Part of a small language model's weights.
Architecture: RMSNorm before each block, rotary positions.
MLP neurons of a small language model. Each row is named by its layer, matrix (gate and up: input weights) and neuron, and shows model dimensions 0-191. Each number is 500 + 25 x the weight over its row's rms, rounded and kept within 0 to 999. Numbers have three digits each. A neuron's up and down rows have the sign that makes its largest values positive.
Before each neuron's rows, "fires on" lists the tokens most often at its 100 highest values on Wikipedia text that the model never trained on. A number after a token or word is its count.

fires on: " an" 37, ":" 37, " a" 10, "′" 5
L12.gate458:506470520537510472521482478501478513487475496477485528448542536491486490499513506544488463515492504526502524516489487521485518523539509516544528482507491488523490502534454458495502487447486473492508546512520477484493493442515499519470507584483498509519516490470490522494494512462444453479481517538500511493550494482529535493428486459473490462455519495461499526506437513462503450526506505497556476503486479498498511527480502478481521498501481542492514512496532492505479486486488539494523485538509532491513541503506479499481494489534503479523538537517508506526477537527493487509
L12.up458:494492507532496485541559504514500498528535515515510532494466443491459489502467527555507491543504478459514516457501467467500481508546490513510520503463488525519538515502468490543481425472490532498489538497501472517486550513480511499496516504505537495470512469502511524481514532505510526474486472521518500499518489537487453505481537518480522512481473500525506453519499512476553495468526547464508473504459521484519527517506519527522487487473508510507467487497519524501522509549536468494473512514501485452488561523550478532502520509463505525514481494512457528512477497481486519539

fires on: "v" 39, " inv" 9, " rece" 7, "ch" 5, " of" 4
L12.gate437:489507499500495518537534488486481511548474562509502494523492504473445463527490504468515496485513498500508487506540511499462510535485533551484546508485498476483507513485495485482542547461528496519498507460490498533491493507495488538460549500508492504475504497538522518442487462470474534498505494530508523465502478544473441484498518506501499477519468481489476520509481518520500524495521481503475484513487533482455525476503535512498473443468497510497555500524485507515480516501466488495406482448490494485503534518494510477454530467511515485532467467540494501463486474520485517512
L12.up437:532498482480471478489509540495473460526492529506516499477488530455511486455515505483514537478496488527537477503436493545463489472535514507457490468503511500546524496475485505489473503525533493519535535500506521464454512503461513507501490513512536482538487476490505497478514515461490536484494488477500478464523485520553466461518471481531455488511507467460477474520474532495494525514441515557506473513508511555503522519460484542508522527517529540507452516485502450503504479555540529521496483510499511521486492496490469490450491518490501509509521508519519492497502524451505490538

fires on: "h" 40, "i" 19, "he" 10, "as" 7, "are" 7, "z" 5
L6.gate254:505480496507493488538483496530503561496478482541497518474481455500487521543522450493524514462486485527516504482467494507504480520429549517531500511459475472487503466486547519534477519534505497507518489505508519492504492504466505470502455529485466494490551476498509490513468495441486451498527468523551540499535526476465463470485528481510495512490507499484542464478511499525551509548464483491466542522526507482514473452502467500439507511524506529521512471498463518528488489553520482472508521495478514492486500502538503453531479507485494487485496498502545492513507515492485494494
L6.up254:468492518512490444480500482517472438421500546531519483474475507485452495497501444498515541498518495519574528468526447523477485507514469498487481504480489499532498484469524502500500489501458515522511511477480500522505499482539515490455454509488468496516517521503515496501496505474488511494513528524571524487525525483514518481502508473465476516500503496513476488530441509490515524494449497510506549557540532497453509493477476511512497493517466463508477529486507521525535504515485479499520543509539473490497500504444481483547465481517494506477463502498501487499529493495472479518

fires on: " of" 56, "er" 20, "ic" 8, "or" 5
L8.gate78:534473478471501498527525527496501555469493504519553502484494535524487507534470515488505513495607470537496498498529533457538541510490499511496510558490454502451528502480489462476515497481515508522497514475482501479477493521491511525464500480457474537542457504485516564497540511500475447496547515506508475527511506478524503476485501521495511513529526491512507511493476507468510486507482497504544495520525489461506517500556521482509497504507512472469495497475502502485516489481455480525477496562487477564505493502530485481488515466529525508485491523491476498500464521480506499451
L8.up78:520512514534543492503471516484514507537477484482469475493528500516508503517503469471513533508575507473513483527535509504512503526472491525491518511501518510536515522493503489516482419484504530504523548482480516531488517488476486529479461527507466488539486519556540507499527492507518489472510516482501501504556523515514507525459507475500479498547525489519466499519483503493510489472487505483531516531490516525541523459517541515484490516467471529448511535517430497538531471472469541503439496494520473512478527465498520538522547489494477497516541476489520502544512509523522475481

fires on: " wh" 35, "w" 19, " Th" 14, "ham" 10, " there" 7, " Sw" 7
L2.gate302:481492522541464510455517508491492488488497472518516496553462515493512518513434556523500529555483490508514525509543526505498450502505478494489501502532479505520488481556503459528506479489488514528472490534500563537525489514513528526508484511484535507527461509522485536482499493500498509536525448503481497511512497490520559496498507457548505464466508487497495515450523489484540508480476475479465490502502472471506473459504515497493509487485530499476498532538526519501504464510484486503548512497518538553482508516506556502498486516483533468463491516459436488498465505513477464483
L2.up302:466496511528486512479499529496492476502493458488506509556494504511523542500435510517463510475499525529528505536512530525511495493544517491476503472525481447552497486526510488515520492518482494537443459505509519512465494500500525492544465448489551565511443529509513483514529520490554542499502471513461468510502524506494538525483509486560503479501500533516512542431555480518527520497488491488516484522531512488481477461473465478491516482506518495482481527526535514491497487503485475499549524488489507522502484498507510494512499536496543511482496526456525516498512485526512491476

fires on: " to" 91, " of" 5, " against" 4
L8.gate458:471487522498471504498430482500546514518476547491493530553500488493532490532510531470496459495485541535530550480476497489507524468478514504534536520488494493505502493495503468539488517485509454528525484482534501483500497503544505538479508444462480486495511480535472534510505480494496526467486516520433473501505450517506483505535484538473503457489530486513518507480551496481507473482519519512468539469509506477496511511482491503495495473528525496496535503451507502517468507567483534494461505496528460483459484558494497475498549473495515464495487482475503500454524511478476490496
L8.up458:501459523489513499496525504540468515475525523481539452465481473502506511474521522454532495526489542533508537540516521474498484476473474499478500508463488485491495490502469464527525495460513463489513527505529487543478528506535501515484483518512524488520486551513471486512479506490492513509533513492501520496538519492483514494522473494554470510483527449491480499513517532555492466496485442505489491504528479487474503488515521505467511483477560507494440481465484505515448515500543518524477523472502569502498526473485448513519460520532458503541521464497477518517522519465528500527

fires on: "ed" 44, "g" 12, "en" 8, "ang" 7, "oin" 7, "ing" 5
L10.gate201:494494494508511494507531504509545517501543511517509506495493472482484498544483475505511533535471524519520498474514533437533500507528478515489524503495508500553454486480507469480490434499497524485501521487496462510497475528506523492508531537463490498512471489480473507470575466527496478516501511476520522528509524527509495495592519493500502509519481500479509525581500487525506476498522481494497507494488509484506496498486517481521485452531484449510537465455473503476497482514513534507467504527564556513554504533484523515527486501539492538521493490463484521506497477508479467531
L10.up201:486519483499511449503522456458518504510522478466493523501458478509449512487495529512576541489476490555450487491485496455512485518488504500480490525540497498485498482450503496442493489486473485465489514497483476476485498522474494476548528506512501460537512461451513495518542522479516487525473493484484470484470539506518460550518465517471488514512475542518470474516470487486482496490475476482531503535480467527506535529499511464540473513513479475505454531512469486517474484515487507474433474464516540508483497485507524534506506502512490527500480507458532487496467513494506505483

fires on: "'s" 32, "is" 12, " his" 11, "ic" 11, "er" 6
L10.gate110:479474489493432491508522517482499516489481528491495533538517518514545500542507513496528509544472459542508511501494507507507479492467516501482514515517536492483485535509493473451491522518502495488517484461514510477468494514455503445491478523497517504571498513439468542505502540499517477531459493498489515508488505499552497484549528499505447484470498535495497485487498482515520541543507567513529445453476480497476510470497457493498511508505476501470525503508502481474479486517478465466472506524542465481459480512534489501490501490530483510464503524490446560508501517514496484509
L10.up110:519469491522506461529417511479475491520496467526492533514506446521511496499476459466473501504534513492511516514475505537479482474470480504525509505466511473484504525493523514477515442500476517519472502550481435503547522488505489509479479497463479504504501495531462470478456503529513468466519502519514481486537509468529525489522488503487495547533494507515492469461501472520484445487509471467552513537495500507509447476473474493484514481502489464494442493491456507536455503490472470473503525535521488492533488466489523532480509478488544481482518511533501483484532483504478507476

fires on: " New" 25, " Will" 14, "ly" 10, "ever" 9, " Ed" 8, "red" 7
L7.gate242:539452499505507492463483506543501467507497524535525498490482521509500473520505514465514490481513552556497487521522522530470506521499481507456477467509509515509531539562481538520518510502474483519439480492520483517503507526482518533494402476481505471488523540490499505520496491470501476536500499548508470496519501542525516517511508492463509468555486500507485497501522479463488476469474518501469524497509455526500487459461494499510486494476569515505483520498537484473508510478441498483520471488509502530540482492508507509484458539515534500499463490479470458517485467495519505474
L7.up242:510489500494505507506477503529481492513521493483511478466461487547460534464532521488485481493507509540523465481514503457485565484484489426478493501511535523514484496491480505486484492468499453473511476535503501469498519523456495533509472512463538489510481535531506538491460478466511565522529504497489508499487492532539527539459497493472527538499509507530495499563499473479468503524487450515462489506496483521481501510462507461477483506517549487503522504505497476461465520489463499486527475533522527504493499476537499493474441529553514525473468539509480514527496491490485471493

fires on: "ing" 18, " through" 18, " have" 8, "ed" 7
L10.gate244:467474508468526464456476505529491518518513501432537499510513494488497515513491542524468547530491543479471507464505513486537475511487464528486509501526499477517503464494463500496507516484511519511527526543496477542566501501513501487513504510515509489497518485524501530499542475529471469535482477524497530463496532497483509478563521481528482503546503476502529529469490517491515495526503472520435547524490483464512480528483489464517491511511503509538477495492470496558466477530533481483477532468551542486491505436511505471503487526453519492500507499496462506494486505472531526480
L10.up244:445506521457514511501480511461465491532529521472538509498535536492471551476481478507491557469469460544507516527495476466515503504519507485559509514542457487497481522508480509491546510506483555492501502497525510503495502483491519541533523500501544491483506481521509519516518506508483504484486449483471479451528522518483475534514496500524501508534521469498494491493485488496509555499493528476470491509486473517522530461538508459476496501480515520520463530528485526534469506477475511478496536484512500503509476487498487520473497460506526446491420481439471529521495486512526530464

fires on: "ed" 31, "t" 14, "p" 9, "ac" 8, "s" 5, "ons" 5
L5.gate241:475483534494498485498503533511535520514458481503524460498530486505484485449523509500461510489495468516491552464493521476486481477501477507450513468434520509488491519496529527482475556523510506485479490506486538509442484507448515433494478482455523546460502538479522519524532508500516478454488499475474494481498514481510479512471527493483508534467512499529511459518534467489503470539494498521499472512505504512448524484527511513487542496518514479505434499495538496549500501460508472556485491482490460494514523492515482494494526477496504468528459541479507486533491475489504540492
L5.up241:490521475484516490480512514532486526528451470480533481486532531465508502506448518517508482532554495491527501539508524525499492475523526478464527502501571517497470459514477505533482501482513498494489530472446498486483506448499489514496535486511488520537507495484473483501474516487468517523519542489494493484528502463503539496460485518514544532506526486459482500531530518553466515514487463494480473474525474503446515517499504475487550516500544475529513513518475511521570505494506473497502497497489495483492530554533534505523536516466478509484452558506495508525497457512503497532

fires on: " c" 67, " C" 31
L2.gate6:465493522486524472520497519539541493530508520529532487509534514511488520539466492506537536491501514502547471470546525545490519510503502539477499480515524482505508538487525542516488497499551474496518477480467548511496507427475481510519521505462487496497517527515488473479467505510482484470480536476536498460523495497523520559519482502529501537488525475474467510516492533527495460527508491521506497473538461498526551533473497502485437443504514506501491519497498540497490478526528497488528487501562512487508476472521500508493514518519470492446500489467495509550478532512545489493
L2.up6:495472514480548507491517540538545513528513498516523505528540508508441480495500443511521508514510480545525512488517530538467502490495516484498477530500475504503489475486533564533522489456519483507516485485481497499487546434504489516493518522499461472504467531520530517537505482508472477459492533523556502519476500463459520538509470529500475494443456503514482487506469523561527493540501514486492481501507523501491491529514492481523441493526501469493540497506485536473455532516503472459491482471514532485480516435504477523481487501524526475474488502496522498506506497490511484520

fires on: "ue" 20, "um" 12, "on" 8, "iam" 7, "ame" 7, "im" 5
L9.gate113:505469494507514521494497503531488506486453476513495517518466487500510475485549509507507493524502504507501452533517508505448517497501531482500437488544477486481504525542510530468524531512521451465489511466503502477509532465486530489526494495487503488488498522482475484524460505478486504503522472541504524473527512557501517508499496480459536476503518542475527485477482493517491519540483502508523450478547526466478496493557484487555546452520488479489477536487503495452520448551490496510460483504509511446544465531505480489511524471512466503457477545507515514540484477492482518506
L9.up113:493448497502511511519515497495516496503536466557482502496486515498501521491495489486548489539456506498565495527496493566503506534518490532500537454548472480454549480524521500486491475494506534473498508490533471504542466520480522502539469502514503472462495542500478491478490472463499480518509512501462483501535478535505493510548483501495496500490477557513500494463436483498508568527530553473475492486504505482499527497499509502478518464528508507540472468531478509476520506497514530505489510518500529487508497516530459521553455482452510514473522489489462474478477497482494498473

fires on: " de" 78, " De" 13, "e" 5
L8.gate258:535530465449526483585504499506493508492482500501501482511459501473523506484493536521505532541480534536529507476510487470494500513516493487487429503479489511495514546532500528472493437494516495536511480498513537453494556521492491480491465491493456517501484511479506497467508478503495520497481505546526528513534502510489491474537527477463536534510532484503531518533500466493489552516474535482444496530506479485494509490548476530509501440512496498503522496525519526511497514525459470498535504462540473480469515491482536503486546500505476460489544497497492527525498518497496482538
L8.up258:495468461465472524516518498502513477476456488500528448544554541466497481546488515467456518467482479533494517444507494535501461491493522513505483522536509525512502487507508522542508482470527475503479506474496500472484487525515529485502523492496488547513486491483469469487523514511506497498525523536530508547485516501498499523458512507518501469460460482546481551486512500477517472469511489470505487480563501553530495533552494504512525474513483525476526474490470525515499505468526490500520570512498508479515489495516553472513486498455474507482515497499477464521542538483528467504

fires on: " L" 30, " l" 18, "l" 15, "n" 13, "on" 6, "L" 4
L10.gate52:525513494500464496476552505528532491461498514488528524506496497487513461512473508513536514512478497485495521521461426473436481515489533509487467533490474475520497529532468508494516495504513479545500484551492505471485513507485517483501497522506494503491495488468514521475520516506497542469513524500551502440510489527527475488523485509517509506518511479537483506467506494544520494499526506514476475550506491475547458535501510548506490508470543503478519517535534534494501553478514509479451508477535492536446461490495481480543540481472508523531565550507481497480487496465513505515
L10.up52:492491509531516477470476504509525458454515517519498503474513530493527484496503456519484513490490476479482503472472513521523513546569494547482532502499523501457469560482492514519484553502536500497480513514513479536480501548506527513473550453521494490449538506499524496496463462491460484509452498500521522489482497528481537498508519541504477440523513499508520533506543496487478485541517511524490468484505492488543469511546497459517472517528522457437477465480486512497473507526525464515522485516464493515505531482528492490471497487480505485548518510512475528490474501520534504525

fires on: " |" 26, ";" 12, "se" 6, " second" 6, "ly" 6, " the" 5
L8.gate387:498462503506510517524498522482506483461545509493464511480534493503515504523493448514492474454491554492534428508484490494475507530513501498509483452488512518504526504509485503457469540537502498553493523520524524515472517517475507518501522534494508499450484534516520461539509495512443510446514474474491523448484511487521497533501499526493510471473528484537531454472505502512474485491498507465466469453515522494498496511506483492515528453492454507428488507485513492520468509514458524459507480482468485484456486493514483507501483494507497499518539507472485493578503542501494465502
L8.up387:488497479508454495540524487523528395476464501442486529474509478513518524473508505507448497449509511496525487547515515482468501508485490491513504494528514516499517467540497438504483517495457508488487513507485523469505467502515493499541536470498498501537479509497523516506475554462496500458521492500485539553501474528518461520510482481497538527549479490468519527479483546487459493515519539540495510504472530550469479472520523493510493485535512494534504489496504539501503513494528499494474512479528537485528491496520511497546507488489499493516470535508458481464526525521485485511

fires on: "ew" 28, " Will" 19, "ond" 18, " New" 12, "W" 10, "ld" 8
L2.gate206:476467479493518513485504493516510467476510533488521502507507497528496510507499513457525526504510527487495494470512491497534508475512559481512520460545473489528500482530483519562537497450451484511528500550531505562516504473514479526505477467471505502468446545496458496503516545486497573510534501501469446485523492496519516539482454475490527521496484552500504521477507467520494495540481480505477455492488462524503481552455534479527484499466491489552452497511493480507505465490484523511522505507518489507495490488513528485479495537465522520485486518473464501486546495496517506490
L2.up206:498503554504537460501470460536487510489499480492527495481515456468446475516523488510508489516482506546529491506528478445475480465492504488527507506491528491527514536488510507486450515506467526504477504550493528510437479576461478549552466524474487458511515494488490518523477462502456500484521528479523511536513495534511523495467504497499460492488500506526474486521472453475525491480500522490504460495511507507476495530516503465524526527512500501508504534513492497475478489476493501450427510498472508507510504532474498472512440475509482509534508480490540477500488466481509524477

fires on: "i" 26, "n" 7, "is" 6, "y" 6, "a" 6
L10.gate5:517494486477503521500477470531491520477485492543543506471494577498535527510469499467542537515503505519499475448534494504482545487467449475525498498513456509520512484531514452477465495498509497540499472525458502463512529521490499486492499480506488494484533515479498506493546507531474536502495497499501497529522502499539489493479544512502489485514462509569503470524485500441528467523501510508524485524486484515468463461499506526496516501489547544493437511484519489504501463549507491513472518517469516499540513469505489502508470477534504520515520448469522522543493464491547470496
L10.up5:464530502487520499517472472497474523453493503504473496496458475512488543515479518533526547495522518473498518513516509509465460496498477499468470502470439485498508516513535478484478508521502537522447493513487520458541486535497483487497496512526477445513494527475483495518475517504530492489484495480507484498486511461476489472499506510505534532497512492514519524490491466478507504501463460493533485502497479501483473520474516513545497545529549450471469436515392523537515509538541502453479553475493522464493541476493488514497489480510504496501505516523480480521510523527514505473

fires on: "re" 53, "em" 6, "o" 5, "rist" 4, " F" 4
L12.gate410:448487534510516522487529536504498487520519471478491489515473519483478486522501490552518520502484511500508506523532497471476498497497509480515494475534499562519522467536485477478490517514458497480433472478476497509531503486534472506478500546488484514485532501482508463481515493534467494510513521504486489496533523531454538521545499492460528532518515472548518539523532425510486536485528472483490493484492533526472524447502523488496519500507508522455522470518503498483508482471525488515497467552499530459515518469541497464484520504454459511552537489515505476530468493535489501516
L12.up410:456503498518492506521523503484485443532555516464477506480476488521535502490503493542453527451496470527487524512522497489479494546551476513533485461501484524446504495501456466493491520516481471501511508521429479510540512490527490477523539518487468494516512539522516508538492534532486489481501497517487515455515492478473512553547471505513539495497469512522497532530522470515516510520518504486520509504521482513498492500483531510483501486531469511473493508531442481522506518474537456463465516469496473460498501484510513454489484488494490529499516505447539489512549444511494519514

fires on: " of" 24, "i" 14, "gan" 14, "h" 12, "erm" 7, "ern" 6
L5.gate9:507509478514517529493450505471468508458467504524516546511495516511527522434500476473523501498542465499483512491484460492500520492482475486493475511510481513527506485502493490552456534504535522503502503470516482473512472501471524492523507458438486464499509506449575473529528510526481550470506472509533521496525490521492490551493455468509454521484490514505537486472530489469465487534473513445467554494528495457502511484512482477515448498495507461513473501539473522473490508529497471532524515458502511489484463528524508479479529501476492501518465494511511514497517507512516514516
L5.up9:496520493495490487494482538507503505448511491516474507563533531498506504523509480496485490480503505495553474531488473493483458519522460483507540497513485520478553467526501471532521505514470502514505523479539478474485507495477514519503471533531471493506491510494517488563486483539530527516476541463523494486533452472508497505496504506502473530499479537474484477545512476498508510535465528517554495463535526552470484479537471529524475546510491559518497516487508555472535449504495525481517523466475497486513537513509469491524472520451482479476483499513498542524457499498481500525

fires on: "'s" 16, "s" 13, " his" 11, "is" 9, "u" 7, "il" 5
L9.gate184:534480484456461534542458462553503491490487521469477531509511513506459526527494496507520474505509468520478502474491521472542467523507489498526501510515511506474508533495467508489522506472502491513467520493498464472517444485517495468497507466542515516554536545458517504526505515465516501507515551515517520498536527509546485511500478501484496473538511516481510495486497474520534486491491487513522492460498506472480459553527495527478491538529481476522499516514488490526498475526491493473462499456547486496446502538471477423508514501512481510452535472522483518511500553532493462516
L9.up184:525516503507508509466496523495485514482475509455466523550508477487504455534475488526483480518503505513469537531522505511517512508492497480508523512525511503543503500491512464496544507456501513487547527504534511459515549505479516505485486472480489500474511543504482535494549495521514538506466504471475493563561523475494503487501517485488472512522490463520538527476555498496482537481492535528528494476486506506486488543543476539508551462502506496464480505549490523465481490485498475487469527503561523493502484510511515480508512563481536448527503503544542497489496458522507464483

fires on: "N" 26, "to" 10, "c" 10, " to" 9, " the" 8, "o" 7
L5.gate223:491468489497504522487506529552531461527500531516530502558495501478497527497475487462533502500480532519528552455500472520474475490536515438520469523463485535531502486468521500457477502494455511479533484506524544501464549522515503473499484511486509493498493483523494484499488521513506517468513493522468529483487508517496513482494516532553469487484525473516496461524495490440474521494505489560527517460501486532505443549487485498460498501481487521487506474442508544474461456523494510537474526488527513479509505532504513542506512495510472495518464500457503495528467483489478519519
L5.up223:480532497487532491514477514529541494509510494483508493489512476481505497475517489516540493507505470463493547482507456530492510512501506495493517477476492490508508499481489445561535501520540482498521534477525526511507540504513485478501468531512460461469510487504521496496496472474496504495506475539500543505539543511530527518544502455515510467485471471493454514502512529482533496500462507499483531505503476473470498535481475458453457505480506540474467523476448475476481475514469508541446471528528498501470462493506484525497528469483496475541539500456550537483438518517500512534

fires on: " b" 42, "\n" 36, ":" 5
L8.gate329:489524538510468513526570490498426522447496544524488519482473516515483507473484468503458484475513521482518504500492445475476526483522519476511506498477496466539473530527471440484516476496472460497499511526481502504483508519507505431489483535495507499498539516498485555474518470503507504497456497503498516516541509544492546475490515483537523527490489521461472472505495535521484534510534463507479506512491530554489558521543530494511427489494478483509500516497493500535520477532511502518448501510510480481491490470514491487502479488519506489509465524505501502465469472497473490518
L8.up329:513453510488475478527521504469546517509487473535511476504496457512476494518497497519517471542487504465476550505488482462467529539506508494496527511505507527531508492540482486559480479478511479540508499510534501504556536500501492507508518494467502538447496503472466544489513533497469518541501502532525504491497518474505455497536509509564498473517512520492537495481563523495497442504511481480496498538504502460505489528495500481522512478544487522460480479521515529564489509547486521510463496479522463508552480487507434528511504508493522474478523472523502501522460514475505491510

fires on: "-" 59, " |" 20, ":" 18
L7.gate336:509515510528495495536526484534486501460521498477454526502490510474450513511514501498469509476511511499473488493522516518491490452499491465509440475480504495543525481537505514561448502521493493512534516464492486500531489507526513512558501569463481496517499479488473517525537541515513467498477463516467489513511527499517464549519507490487476528451526483526478475494495510488431514478476464474466515484492517493505487477476480490517505514479494481477467520553466452490516521465492495542527493474488497490523521455508464511521525489464505455536516495458515518502548516485502492465
L7.up336:442521496524473493529521500506510486511506516519511494489454498479490512494492506484480459534515521457490518505522512486459497517486461472478497525500498495467523465520529453501498510513466503454499475475509532490464489513523476462548475514467509533487485485451493527475482503497509488485515480464473520482526515467488501511479545497483508471519502470539503512542487544497507495475488464455461542503504475546470486535488541503539502490473458522511520498466515489538451485476495496556534509453550516514528504482482491511541512487504543494498479513498552541486545523479507453454

fires on: "ed" 18, "on" 18, "l" 9, "t" 7, "res" 6, "rist" 6
L5.gate232:451530503518514493480493481488520521454474531501484533473515511516477490497495478464514504526505519494530505538475533549531529485522462485507523504494503489535496469504501539513486499515539490513487522496449522486488562527490472472483505485501506491524500526468467488508493536501473517503464482516521472481499490471454483500473524457546503524548541498473510468531515496511481482505494497510494566496509464506463533460494462527540491505497447465510490483490554503455530528493527502543480522459529481516520457464477504493475517486537555497512523484516526468531476472513502505454
L5.up232:486502502483499452510491556502468499523460457519542485489538533506480533494500519469480488528456506477540532529502494476489494481505548526491515508508513493544530467497468491506487514464501539514487488491472475479509513508465455537501500468504459523520439489496462475465485474520557460523503492451496500513522485522460534532529534528496496554498466515487474487540510498497536486525531507512498515474517515552467518535485510475513502526497478503522504503499470531546467500477463489527533532504481492447558519493488489494534516477477497506511473490509508488499544504502462510469

fires on: "st" 17, "h" 17, "a" 14, "et" 10, "," 9, "ial" 8
L5.gate378:532534496480489495534538485529496492484478493502501479521500470465529473473521501512547531532508527466512509497504495469508437522510496545478509485500496488496496494484500516523481460493487526513479501501480536460541471430538458514514511489481529508525516499470510475465514481517511448552449487548520489529478504508533507493560468461525508504505502506495493517512510463445507475523480505485469496483457506488473470537487537482475481476512516481461502492492497531514463467455539477476532524545517469512479467513492492487527482529511482487535530499454525497467465505529481488470
L5.up378:447509493520471466529540526509499467499493482500454501491444476480486503468484518464462457507471539517485524502509497511543441461544521514525502511462504483481526485435528503495507469501466494469507541492495495506508499470527495476509499533501491519482553488542507491490490464492467490495487460493502564510516508452530478550509539519487516524484472494492515508448500482489501466504470478526505492499484512508527489521481488490467524494508571527475524502494516481544490533477485553465515501518553491474494481481508482487538466472514541505492483505509499510484510498550495472518

fires on: "ased" 26, "ed" 22, "ated" 14, "hed" 5, "d" 4, "°" 4
L9.gate234:486476496533527504488527515523504517485484474492513474474472542566522492482451477464517542479441558484501545502500560509463489496479508480514519483543518522539453511441528531517516500531497474480525530519485429519523527533514463510492486492497498475522497523504538503498531507514483521500499471479503537504501458474468514485533509541502508511549498509456512475461491504492518516478530487442465505486495495526488508506492504540501538501509467526498469461498470495499485505491454481489460514518481460440505511509511505508471488452513504485492483503507490543518494478492503511491
L9.up234:488493465490531524520477493507485492536507531511447558507497539502485505466536472452480498443455539487482515525478524467515525529503522531542535486542493485510471455504511429555492537506487522488476505519515460513483503504527476511494443454505498493480481499488515480508522515484525487499512495487499532521522463510420475495528488539497517523498494479500489498497535487530490503489477499480523506520530536497528487499473500479484490518515519496529511481464468564517481528463537501487505519532514523483493492495520489491515543496476467497489470467469485509544518512473475493551

fires on: " c" 56, "C" 20, "c" 11, " C" 7
L7.gate342:505514496478523464463532524497446552525512484548505543513506514482503516537457527492475523517451513537523497506505472468507446485501531478495539475471502512479464526510495467489522538551562502469474460507508482507499511443510468509536516517513499470484507574485540514504505513522518509460523518481481510464500479488481498487487501519488483543494540500500488512523519522500523483527499541526494501502483500523453537515507503458472480507499502488441511517499496481456509527517517511474508460519503519499472509521524490517519529489510458505475498471492511540480517540543471551506
L7.up342:534515482475503462495503518492523511477511504506507500479532486498516493514486496537536457500470518494517520505492509503470466449522555485494513549481464468477496533518484497506514527504498492483527532552501530510499491481517489505493539507515488479454455528465540526530546500487500484482500533501549492447484511457479517531536507441533474545478484509522483455491487530526525489497523581521505499513496489523481480516504539478499527468514497540497535505476510515506490512515491496536482474475509479528459521462531444540503534466510504467486460502518538493455506483485469525505

fires on: "on" 13, "um" 13, "am" 12, "qu" 11, " ev" 9
L10.gate471:479521529467512499514516531512498509520506485511487486483507514456438492493530541526513551493506481511500494494502481468509514504476540511512546491489482528493527513515548498516478518490454491496506506484497487492529495473478510490504493495515496520486487549514474509501476534483512504501495511453516529429516484457526562519481472465501529519484510516501553519489528457474473451577527512504506477455513554483538524542500486490523515483496477517487505510473503525460468473526504477522474487506480521505540512562466456472474495479522480498510460506515491490544485501446462499491
L10.up471:480437471503535526521476492470463493500499515489462530436482488528497502542485508509492517471495512507529538472469504500543510537488506541457507530522452532503509514524529485512460493513497505462489499446523531521491470483495474478498524508501544505491517528469490515516481522526469463478518486469530473507503518539517514515547469534517478461452502470517506463497464485526492506526504506478469510446514500482502522497536472542512485520497544536503469495454472489495463475554514511506484515445525501481544542530500488495516481482485528502485510520504511444492509484478482485491

fires on: "ol" 19, "ro" 14, "m" 11, "t" 8, "e" 7, "ory" 6
L5.gate482:489531485495495520510477474548495478522512482525547463446472476552493474487471508449464447517492525513531522483478493482532515466508492480486486513478510502477515506529510484502488476472542478510480495526506547473513458523495518506482500517503510523508455545494486486535483477518503492500486466482497461548521446512515542520492448453522550536490529461504499496501522500498486511488492451489447532474473522510530466516497527511468512522511511494449513495485458524490453525509495508493476508478512510468480484506518494456467508486520460486505491475508525502495500472485447445526
L5.up482:519519487503487478483499509515565463528566507551519494471550535441512522575540493476479481469495460493524511506490515461486507530485461531475523531502526539481561493536491501553505490480541532501467452506532474467464533509463493488452454491497487493506493519519483493523483527514528490486528466519523512468473503487502500485495517494500518478511469521488498512518476494506497443513471498471507492444503501516507506551503521510463528536495484527494504523484515506491481510481549488497524520463516518479511483504506493521506506461492505490493517465514479485479489486484534456523

fires on: "le" 33, "he" 11, "a" 8, "b" 7, "h" 6
L5.gate107:522495499509451520551511511538491474462465481509497508480514499528467501493511461498527485503493496527480443464511502512529461497469475506509527538457502548488496501460519509533500481519478484474527457485518477495492520515468492526472466477465569526503505542510489511496528470499489457497460499518528461498456515475539524499526518507550523494540485451478511476483519510496491525504519487564484499486478491474502476466485477483471507514516502500509508550515491540521508500481494509486478516503495486463547393499522497520532490504477474504488500529514512468525498511518518466495
L5.up107:510455516491531564527476517541503485533493516486501467487482508513492465508499503511509480514470527488496505455490482519465499534490562520509492529492491478532494466502473486492501479485524491504486519484500515517530506477521476522466470465497469540545493542493481471479504466500490473487483511530545558467499498492498467487522490466506508513486464523468514561468484472466496490484500444505514556496509532437510494536460542489500492486477483526471489474535502513512547529481513497453511487546531537483476522538500495485485527495544521522522502538479530458512507473536500522504

fires on: "i" 22, "a" 18, "h" 14, "k" 11, "er" 7
L10.gate25:518491498510519508454558464510481524488484489543520538478485482492508488493495527486465493510499494517549460496488483490500478536462512501508550490495508494543501480512499495534508470530493505512489457510498514501520477517488533477514506474511448504527531524512540529525558516501496509518459476511513457507542518498508504508444522522480491492511516518528512516491539484481470512538468494496490514509506455490463514509554500518531494489462494534511441444527479476514511537526565498501451516524509470542514475561468504453489515475481547530525517483489491508483509469462513515515
L10.up25:481506457506493483551542486497468529502534468540517515507528518532535522497518492525525516504477521532483508454500524458486472495469490502500504540495514496506443460532460458484512477529479492520515469530491534488531474492456509527520516477554498512477493476484501498449485488501498509515478483493493496537518491504526490485493457555504501518495534492494477500497490468481514476484530522515510493521513502466480508542504527493506489524567522521447548486496453493503522517554492475506436553448535520512497533481539506498515513468526477485492519480465490481477501539518519487472